{
  "tie_word_embeddings": true,
  "optimizer": "muon",
  "beta1": 0.9,
  "weight_decay": 0.024
}
MLP neurons of a small language model. Each row is named by its layer, matrix (up: input weights; down: output weights) and neuron, and shows model dimensions 0-191. Each number is 128 + 32 x the weight over its row's rms, rounded and kept within 0 to 255. Numbers have three digits each.
A block is one neuron, or neurons of one layer that tend to fire together. After each block is what it responds to, as a language model described it from the Wikipedia text at the highest values.

L7.up70:099159121149124141158151092153098053075069148118177154159101109143065128112127173100097063131100138171119137135152094127122119096100140197111175099177161109133134128079131154115139176094101065161101082123078139038110103133176191082173129141169114128151124138131109125076130115129144126143139201146155158087104066088183138112137155142126152092095118135144105133190078149124118111150168200089145138125094148152142165106164146166172157130064095135084096154145138177088103140127111134104113065165111153082160121109124086136103099107140223161128125149124165165137117181150142159149
L7.down70:125153074078145145063074211154125139046107130151140126149138144163098133114084214162154097126133106112157125112181138146138145135144155144113108196097104076068166164089135116116109105184160143162124137135171111096119116164075092156102148147152099072114115140160066171127107167079154119054092097176150126147161114154201148129073123097120043109127109133101160138149112091085115159099145121073117128147131198124118118141183148154193122100140150180156146123154061096123139160115115119117139116173123130191146168087099118113129108137129110119121102118159140108195081076137131146126
L7.up109:070165184119108165135168145176132117104091103133200125094104098095141108073176133110119060122121133085098132171107124136140147077115150090129142118166105135136149132115095164140092146128101102094165146126136126027148111175101110098177226107120187142116149153066088089160123124116136079114114111110107135112126090111122153174129087167121157091162111104120119166158167136137127138197064188173170137061148114120151120098105133176101194116128128133110081107190099183088151182179207141108136142152113100121143183167140166148098107105151162113096172156103128159123118157135142120086
L7.down109:093087080145115084125097063067128111154138216173111106119111155132102090180104088118160138082164156139131137178068165105112145125138097116139162227188115095147147150116113136113137115110120103146140145112077146099144079112171108121088105124096176030155144161172104115135124162125177150152130189149183129138104173131166128161086157130180106154127128122113123144187085138116117152183129189133133062112165200126118156146127121130109112079088095135168160071157095138110138115148136162169162048109109140128123129067117137080130080114099078147132107134102150152143091135093124096170
L7.up250:151151204131124153114071133134155155105159159079126139147100100139100153068132140093141068165121117129110078121141108070086122115072139166103139115141141119214115122127173133157183153098086156179103098110110191112132145112064156124112170096088128177171141085133116094140119162088077089134134168105162155093156119105166096079109074152099116068165128132132124132128180091161140148136132183108185150144122174149132177119180197167108105138094106099035085077178127113121116110139154102191101121161085156152090139095141110182116085114152134096121139146128135133196122135164080108155
L7.down250:148080158139125095124155102140145145090179114096089130130129214132101124127207152113146175061140100146143148147149139117197135172142094127081134121081108120137143132212139079103115083150144149197104134114113111078135209083105121071181097125142094175065082153139115162154166083157109140164151081073130138139096137109174140030147101117165097159117137170084138100104148144116143116141159154145111146118097140111110100095121118142150103108187154128093104168129100139107157195121101097163134115164161128120097067127165122170157100153099120082146154106128181154054130099135067151109
L7.up308:140118145122097134164145134142150165122140154115110130170144159131136133105139188104127157061137143145133173121100171123113141115128118171134109090137133071170079081141125154145148107143049089109135177088088172121153096103141151117147117156129071122145203130083146109150128075167102124208089133177165103119145114138155152167130140095128123077159174169148089154165111100100153125162106133103148102122062161112094141110051129199154125126131111165078101078083147051134159132039118129131193042111126116061127180142141062107161122160078139156117139200149110153134138123137100126166
L7.down308:109096074160105110106110139073120123096085119126145051149146075153136123170117141082122122124147086127093090128123141170125194120097130114143114201058151169094125171120138216098073084125098118135174177105193113164133161083141113149117121133101142156073170091117158107091133063088144152155166170120127183134144092167108167110094148118142190102047143109097138122107231144041118194132099118105132177152147120138142136071123085112093136138131145122130114164130167135159144109138144082165110132139123132139110153214146110142105135078145205121137144154122120136134145120112094134122
Mid-word name fragments. Short word pieces inside proper names and rare words, mostly right after a capital letter, as in Á-l-varez, J-or-n, McC-ur-dy, L-or-raine, often in tables and lists.

L4.up91:161132190142091139126145208163173131124136106165134190144161125151165194111109165107143152137162069112150134106162196156125108120097132160111121137131130103099096141111112173130199136124130177140108084113085153181096166179129164150148153121151166071158106088109090116107149162152096125145119111076150067130087126094076132150154087088129137188116092161089119126158084140107131098141079104122080070086105160186144096161138122122171172108135179072095062187127109120107094114072128145100128153127142093120071141130134138127175125116150169112070074113176061066137089114143094145169
L4.down91:157083158144138128088061115102117142139187177192104134083138108071132109124132136115150124176098189122191086181135138093118150145139049105144087092128118169072135102119136149139126134169113129100132163106098165095123095127151146084092148160120122134119164126150131164123188138055128095080119107183121085118113148108123164156119157121095108096108148099180115143135143098079187169106119162136178094118192114133090077081163111088090136134193093146210176118196099121153137184140116057075120116176113105128132073101096119151139083112174165108118114102102151159163127143146147140190
L4.up203:113109201144125102140066180124097132114104139138124161085109132108140128109150085106163136164112137108096127158062136123091126143122133104132118137106110159081082107096160141117153150148124130136160142131043093104148154157132107122153124060183128094139098102154144132115225138188135097108115095128161177147104131129159122196133128122119172159158149127076139144098102179088133103128151149119155099158135131101132078101115085130105057119145176138115116131143081124059148184133106204114134151127114157152062085099140193154201108095189183088136153095163056146084158071091173111190
L4.down203:188102119112143083092120089144146124081101163109154123091115144123110111119133169106083046126082078151110118117134218187198131128136141117172176132154142155145127135177162129091203154185122160126123086111122113115111117156200139121069085080103122084078128140151107169141138170121106146122060158096195094202124174157111069065094111096107185094122141160158114142149147143110109153143143132075132141161178138122096169120186088166127158130123107093115115136088106123108074149135123122128100119198107146149110118121155108100115058129157160126058127097144121104150152101145120187171
L4.up560:154136163165146073093075101116101112075173129119179181146141084157142101213133144059163132111130157144113150131143192091129113120161137149120133109153149058126092103107094097112145136167123132090091123195111159116110119139156177126130184099173106105115115119132097068174124121142106151166105140172118088130158128128133135151152086126080116176071125176134145140098075146090102161083138153130157117189094143115118120164120116171191097137044127123093188121145099063097137219106149123092138139151128169188165127113114120135125150100109133156147159128102088184178160132096045121179
L4.down560:081098118164194165090138133159141143086159113139182142116164166123077131116136122114163186118076123109104181087139147182121112123069141138166096199134096085109087162131117127117086079062108172149120122114132181150112104087150160167069119091149103190161100180121064118128103095103160171113153111080131154156096136159166107062135167173144120159098159163086144141165107063103097098144155111129189182142156063122112170134115101132106164121163093112105180113123187149106100160124173155110083139139164146108135083170153064152104117134139151073152139084145095070094108128116125133151
L4.up765:155105127108087099034189199121155139119105204128192156162111117142189120137146140104094126180143124181109153084139110136136129078143109101107177170111158129133131074127164108145138103074087117184103174097106105127126168097106135111112131129149092139193098168124111159124164129179079106161147127133155167139118129147168115120166048143177109177125101102157126085108101116132203068066133105121108100194139140172148100164079050164138169065161142107134120089152101161110150127104064131159078120115138079126097080133142098121148082134107141134126119068083128109153144131152105134131
L4.down765:118153126135164132121133150085135116105134087159122112108159078210094051130147145085066144115147119113212096118075160190109114125078102186129092144162151087122169089119160175093150181187124123101147147136093106173176079171109148133146063167150129086092159142156137095130107190104129156125077148167129063128134103162081099129127115102114133143096104153159110106171127157122084118082178118106186156079142161176124097132099106140188119196115184133117129157126106125147156131135167128130063154100126117119101160118157103152164124081105129155071107163170104156067094137063132113150
Final digits of numbers. Last digit of multi-digit numbers, mostly vote counts and totals in election or statistics tables, such as 5,74|0 and 31,11|2, and sometimes word-final suffixes like -ed, -ers.

L4.up0:152148100134116127132081074155137089109137130144129185122149152108153124104172174101098127163130146134191140185103090095078069134130162142122168119121129135133144138167141139108136161111099162128140090142093199102132127162072061096082142153105110176131144095127161146111112185171124143059182105171128135092144109148169176164120190109115153090124148022149141157148189175126154168129113178100180138110137143093110142128119077118165101161116131138112084124180167072152081100068079133096175116181127155142059095107118144154149142152146116185208126117106108142101088096113097084095
L4.down0:133099143145107105128092156142139142169128125146136105125181114096142130146099182099097169140128101160107095113082104120090167121110084146138070171139121135120159121131125149147121166116110116115136138108144153060152128136107092111178084178133181112160078105108138092097145120109139096069225140155168150165078199105164124106118158138103154085137150110059127108068093162125107175109127112159157089087191185041071131138158133057099124070141101141177167090160120104144104054164120084149159135120141143082130139122160130155089112077145167178195139166120166188159132177119144112144
L4.up105:143167140117144108129132116142159075134133166127142139158108095158146191150166147140137160127111152104113131129132191120126121137109056110120152103177138068130108053127103150152133108170126140113103097127118158100127107122142141108126146146120126191198139150163182118169158098106104199122155084095163119119158154075115059159109132170142117065194166097093164128132169076169111112120113150158172108146201079131126146165161061117124094115091154146163147085143120104169101088138100057182052138121128107145120139140125032170125133169105089152142092076152106125152145067205087110105
L4.down105:095115170115122147085094140159124162104104120130133131118150155168155095097148151060062112131082123044172078088092051128110110088129130147110120159164119149146119116131160101115086168102148110141133101130147101089143118182140149138176099094109169133134108108098111118141114168120157156110129155166152140152134140195163173116161118110155148156163117130178044106111126066155146141138124115152162170170049061107137153136176180072101129068172140150112193156147131173115132176105116114132091101106116096146142099164162143052039126122136176142119132091088143174086095157141168132200
L4.up132:103170161124130115097141076167150138190125171104146175106136134155132141119113118218108168154118135107136157130135135164127140136079093120141176161176101045094190092083153134154105149127133117123121120142181134092098156152110082139144204099142171152165091150147164092107065073114117163159121129120091093091127095130041130178158088086107134130137113130202058132134172144063115160096129114153110122126066167095121073102104070094117152115145203129161102092139126172197142145120090180121121120129095144159082145147194114121152143142113097122152081128186123118115149147108094138093
L4.down132:054136167124113124128066118106096169139132143068073177090149142086125196115134151154099102153097149126178150142099163186184197127102124083114163146096158087092095213118123133085116159140148155099113143107106148091110133164139109102165139088118165141143040166120086114125122155115127127115139093138122177091124135142161136129146177121087085102130165145081123163058155167141096176126110144149168085135128109126114091146091155114175049174167087138094047143133172117145151101128156085136152145084174147138153125064117126116158153163077108156086188137090193094114127137146128139131
L4.up568:111170116095149081139103159087166168138116178113178083084124161144110125173152118128190164100101120198143055123147166186143106133115122130131115093137089139070125148123105110093161137153158158157125144121181184130117130117078074162181114082169100090118075126181186112130092156160152218106194114125097084088156122112130128068102169109171121113106160106179144103090118197171133129121087110083167096108132111109096126097082107102149093157173187133089128161124121143125099133136082151087049133119120172125104114081116122159141132134084135121178103106116119096150116140118169116207
L4.down568:144113171181125115093122130146122135151160097095091166148202144112154107112163167119114077108080100080081143208076150093124131154166105161156147179092129132147123152164177142146120129124076192125085172108130118121135073123173194165182147149115160147124088105129070105108124075110145144102112088124128162156123057118095132160136132105086111144123121157136095135198138062119095206108126117168098163148144186118114152138168130087100174106068160110123050101108144138099126105106173119078177132148150103142159098075099148133167156116132116142088181093077112140096146168149052126147
Year decade digit. The third digit of a four-digit year after 19 or 20, in dates and "in 19xx" phrases, e.g. 19[7]5, 20[1]4, 19[4]3.

L7.up39:107174127128090097041110162124151101155148132125127158162156093152144149137191180115143128078116135126115139153117076176187124120098067169118082160129161174172143102140080106137122192186112158140120170086203127100097147084044136068138194089189103130078093145144160179096154123135098109110127091091112163058101146140108136122135101190110083122108132114062134132087138140132091119090110116177106145135146159125140184169135152119102122082161109155142160125103138103152146109174153175138073127146114123066097135118139143124141061124080146172117185099112187124091108165097131138138
L7.down39:130128161170209129156131105129141133151103130156096126145060094099182131144121140138142182143140152172139080141103175106040109129161131120148121048104113122161115158126157142147062089153122160119173139201116102137172127123148104190105108122108113104128118134084049129164134177117136150139151152075127119126140111153117102107166129116106132101122128164067141121116146073154139108096115087111176071219148194110121135175082152086143132127096145107137173124154202050160145106089104139054138115155119137166121094135076114139071150113172106069098093083162142128186142091138157144122
L7.up486:129188096182158117115112137103146120169174111129110177158072152128104096111180118134128124099144085086103129091119092131088105102095122110128118180143220091133090163116083105146145158098145115125135103135121146160086104113075159108150086100152128099087096142142161122135104134140135116122141097092116154096124159130160124131138205130151143194155128154181145143110163181151086116121200070090090162151166172075122122120099175140054117118177094124101126106164113154142170154175084139089172169191094119077077131152116092105134103128146103156119205072151162108103081138208077151075
L7.down486:155107144061090133146126078099180116125124113141080106082156179174090135124109168089167143170152097156175114182128138135096155075196105127172133125072096087154137134101180103118171092159172167104166163108155102155104095136133109082119127112128129120095177174095106133126177176188102117084176160128144105174038169166138112131122102162152150101070092134115119151154112130101105146125091140086170061148088129144121116126089147078159090120146092109121190161160110107127084155153067143150140132054147167161176129100077177140101091118174162098158112126147125059167138142117132139106
L7.up623:093080025176126150143152142182155115137171152110121142110129147050153168158133132154157120100137142115095186139126172184127198110176102166168105104173113160168149124163071092039119182114203161145092135120138061110138153132176160144143179126083109137148139100171074103190130098151114113113100133091130151110110125139108138112046123158151148103155115112151125129125157109133070105149129119165154163179087172104182130158117104118091108115089120117127123121092082143137099101151172101151069105141140113136119165136179163155117094100102105102127099069120102123133094192125085068149
L7.down623:145115166083196080114078092058186169149145155164087138171114117135118067133092160148130134152156140129148129104126116087185110109117105089176109145167135071118121100156135118137159137146104132148171144114153097122165137128104082079059096112038126157112103158091150144135106126124177188118190162184159181147120161128073073147091112184089135143154141116170130141179123171199083132049115068173137156126123113148077121113128184124096138154171124124146108135162145142121097120143108087092142138195121124084117107093171142094162098096110138120169100104159110132154143076077163097094
L7.up728:170157106138115078114072069080184180156161116116118163133119078071113054085161156105130158149182157104103106130162117134095151060157103167071133199144114173181127139145117073104105192100160142101180094138089178065177155140139154101135155139129122148120086132137124140148176127101139170100134113110116163098056161165153147137058154151104118123083117068141182116136167149126134113163139098144094114128102142098171139152135103118120154100096071141176119148092111153153094081119097089155132148118142114048144150149153127168141086117121142134105202115117153174129056167133158106101
L7.down728:092135173138112139064112069070087129113122143103139124098136137125152122115096190055133148018104140137143102132159165105122104175118152099130098154102133109151161163076142136159101079138114130150134107177144139129157098222065142167140140118170105099103148200092070109120089158153160098130192120127159123182186143128118122123092123137122140109090131142130117106213127087139122119098105152124134125183185180174111129122133150132097101079071058140163141127190192093119122192135127164116110163074106134142171145123111155109100147049068130131093137145153134096128156132120135160145
Digits inside numbers. Individual digits and leading spaces within numbers, especially the third digit of years (19'8'3) and table stats cells (|' '4).

L4.up82:149143171137099169166102101111157156107121099156144156052060120111161104149130102137138167165121126100109156097128116133143100163176093125110102146196114057168128128114153043101164138138125139201089103166120129118135138087132114145145128159165153169082161137084078081085129107140104137115068160131098081157168104174168119096141140057085145160121136155094118113125066128162164102099164098158186199095089114093135139166113088171197082153147153109138139150084080122122097162099102109080165084160121143107147102082168174135134163064122082129162150099159106083151143126120138183153
L4.down82:166129105132119158107157150186137074185160126158141129111110168106145097130156141094180104167115168165134125047105198121090149082108101133076174184141153196110120053057111149146063118039116075126145132109170167194089129083084134129108121121121147117136100130099146131097154110147122061162107104145139152105107120123091181114140159124084145089101150079125136183159183104135128072128138157119134155147140097105140140096134136146136118192097177070141125148186157147171097091119139128127155118102125114101096123134074143162184102181104219087114101125122128143121099131101148171133
L4.up527:124148148184064131152207116131115131126142175154108132128088126087120099134196134147079142156117058089188170112141144124104083170144096098107104186198153172101126168081144072146126118099100085190129151168042109134119102097164104147144129137160116138110142133108123106066137112148084127116138123146205162123147168122122082170132124117126153113108082095072176091109065146118166155131143148124117129146058098131172164070133176125140095151104151153142133066150088076119116140127149130139149076143161135131172134100198155113112101086078202133121124078123080129121187106147130140162
L4.down527:083166080166101185157156132192171073141105106092179141108111172105115121181179143081140143121159125158102178162169167073069093133148146136107136154121111156132131155149136109204144072149150052177189169119059122139143148143125149133126099111128053184129141139090153162135165145120122102130097123156085087092151138170121143094182147101114148098135102097139120109157120077099158113138115151097102098130075101124090167079141147168132190173111072101086098104159133109132107058155135103083150141103110116038094096101144104145145152130111146105121127134177126114186151132085180165153
L4.up549:106148086175065184170095145149137173157150104192146198094117117125106153082150071125121155135111068173115143116084132107132095088154159130080099142166101134108127124105161168174112102120127101134099129145163117070149131116085140170114140080141088192182108171114147162140148138125090127105104157213137153116119146150197172145100167200087155164153115116093088124141159172128124098071095102112130143128106144161095160136093126115163035151089137124111122127167116072120110095150122142120135078136087142110161093179090166150070134113078171199166168131106088115116106111164080133089
L4.down549:129198180166117124116110183133150107158135171090103100098135136100188138108123140127140141142164144119124139088144120162161106132102170185127133101185084124110105099132108185161116041104178097078150103182137177125151140118137111157162098175118025127083143146114131151151188110113151117117110086127139083107167164113050085135106202157091107115154162131067089119149107151099056140077137199117160111159128128137109151113120150131150142137153130122150152141134147125157083158130134119113125106159099110075113123123085127156155062122093105106106125225156127150162074156137131102034
L4.up732:119136137125106121128124169121151129132145127128131100055034098100130171161145150099160115193150122080069119129146115121158182199164142111104103111092092105116135128187157110127200125174173134134137149180115179067090123089125201166139103136078111163083071110053147132089146109122116103170112076140165074088155161177098127093121120097072082094145134081135131095105159143113167136072119147138066172161111152136142141116130146139085151119135146105063120168131115059137157092145129101094156116100167171103090172114121167158143180114095155148174142128151159139176138119167102079158
L4.down732:120134138092207166128161094139114124109134163055202111157179113206160088131179102152167138137128149173135091089179134139097125064113135136094197085171127117135115139122135125162096132038113120116146154113102144132080092127101117108123155146129185126148167189120161100099087173078160079082087141084129130079162075174168164131136140116162162164133133100137188073112093135187134141148110138098081155120132109108129094083122076132102143160046122121141175117156172091130152122121119155169089139157128130134084094176130093164127132143151114083149096155089135085169099115072143158135
Second piece of capitalized words. Word piece right after a capitalized first letter or fragment of a name or word, as in R|a|ining, C|or|nelia, B|our|bon, and J|. initials.

L9.up403:136198124149146136041133137138096122142100135097131136152108050138122099145048111146126108118119096162101143145171163149094127124082115143129090145129106126207124106195111112120145148109146095073120124120150153140068108102137162091199100116147119092148089092168145146137168101151129070115217136063139178169102127129098141094079116182112094078118136124125132091162170150112120105090165139133115122130133140087123122097172180141106047071165110108139216162149136041157092122138109200139098130140083130147121104116085130172112120101110133156173134175151112107121191154156134095104
L9.down403:101084152119116153105147144130163084089149153124123080167154117137150157113128099164111149159161117113125115129099080102122067105162102123110144126178135132130144172151157155101097124139142123157125122098124081125149123140121046102038187072205126122151107147159154064123099120160121118139117101096215156146101075075145163171155203102169204171120177176084148160100085121098131119172106072146118150106123090148127151164106151106141214115150154098121137095121074197138092061156136061151139105075182111158111160140121109081149119103123128134117132103081110163137111128182142116130
Digits inside numbers. Middle digits of years, coordinates, table numbers and ISBNs, such as the 9 in 1969 or the 4 in 1940, often in lists or tables.

L9.up444:111120128128165180112134113131072162101157114084189200133134081121100127102100118081136122122171154119097127102139132151113122112101104131100158133128149165159168160114171123119131125148142066129158114075156179072092092141155127099170179093134152168077162206104147116118167095169085144136109117148156102135101128130150157142103105114164107108176106152167136129171160121126142160130132183178156197166150161060152146059114134110123093145161116103136094082193189135085134120158084118054191072121114013150136070150108105109102122105090107149130151167099175097124104130153113095089
L9.down444:106122144199138116124139113161102138079100142159095134117149090127125098171108083107108108111127117199135109117156191153115149120113152071114168101145100128196159140094119177166208097090186141145145140133077179127183122110109126161116108154101144142131099139135105148058082121096108063167134172119123101155060135107148110066112213131152110105123156082152153152116136148112174110093097067161131167146151118087098117106092127088168113122144069096127156169116160098072132167186132104070104118139105100140105147070088129168173123163154160128175145079152221154111099165101143122130
Opening fragments of split words. Word-initial fragments of a longer word split into pieces, mostly capitalized names in tables and lists, e.g. Ar(jun), Ar(row), Bar (Ilan).

L9.up334:154148121160096135158114160107175163153125111138122138153125092153109002128182125145165117093163145089106180094173088132197111155196137166094130169169108134094118134139101155131171127190146165119130124170097196159144144127170140103140122095128123135142206086082137154147157077160147145125119176150098096155143106103122151113122203118095091115124148113120151124158131189065090135179134107070152080091132170131135132150074133130130121093139160120102106115163089106118114143071133100149123137103102172184167046118155131108130174146104145094149102084093104125064127127170119073065
L9.down334:205075100128100193130136147132166120139110173112114135162114120171176058090140098172178097126135151106123156083092184130171133151163110140130058101138052099097164118131142096067134163165130138152123113079161152170125148140150150110164102048133086165148156148117149176092108133119196093126073132085151113165088140122062067111144161163135140121102123070066126165088097124179139130157133161096163108150155105102115093112065127134105125154134116128112116144179150113091107080161093138152115164138167095135152114127149130135149136119180123164081150125164189084089088138120206078113
Adverb pieces and list breaks. Fires on word pieces completing adverbs (el-se, al-so, al-most, light-ly, of-ten, nearly, early), and on line breaks before "-" list items or new headings.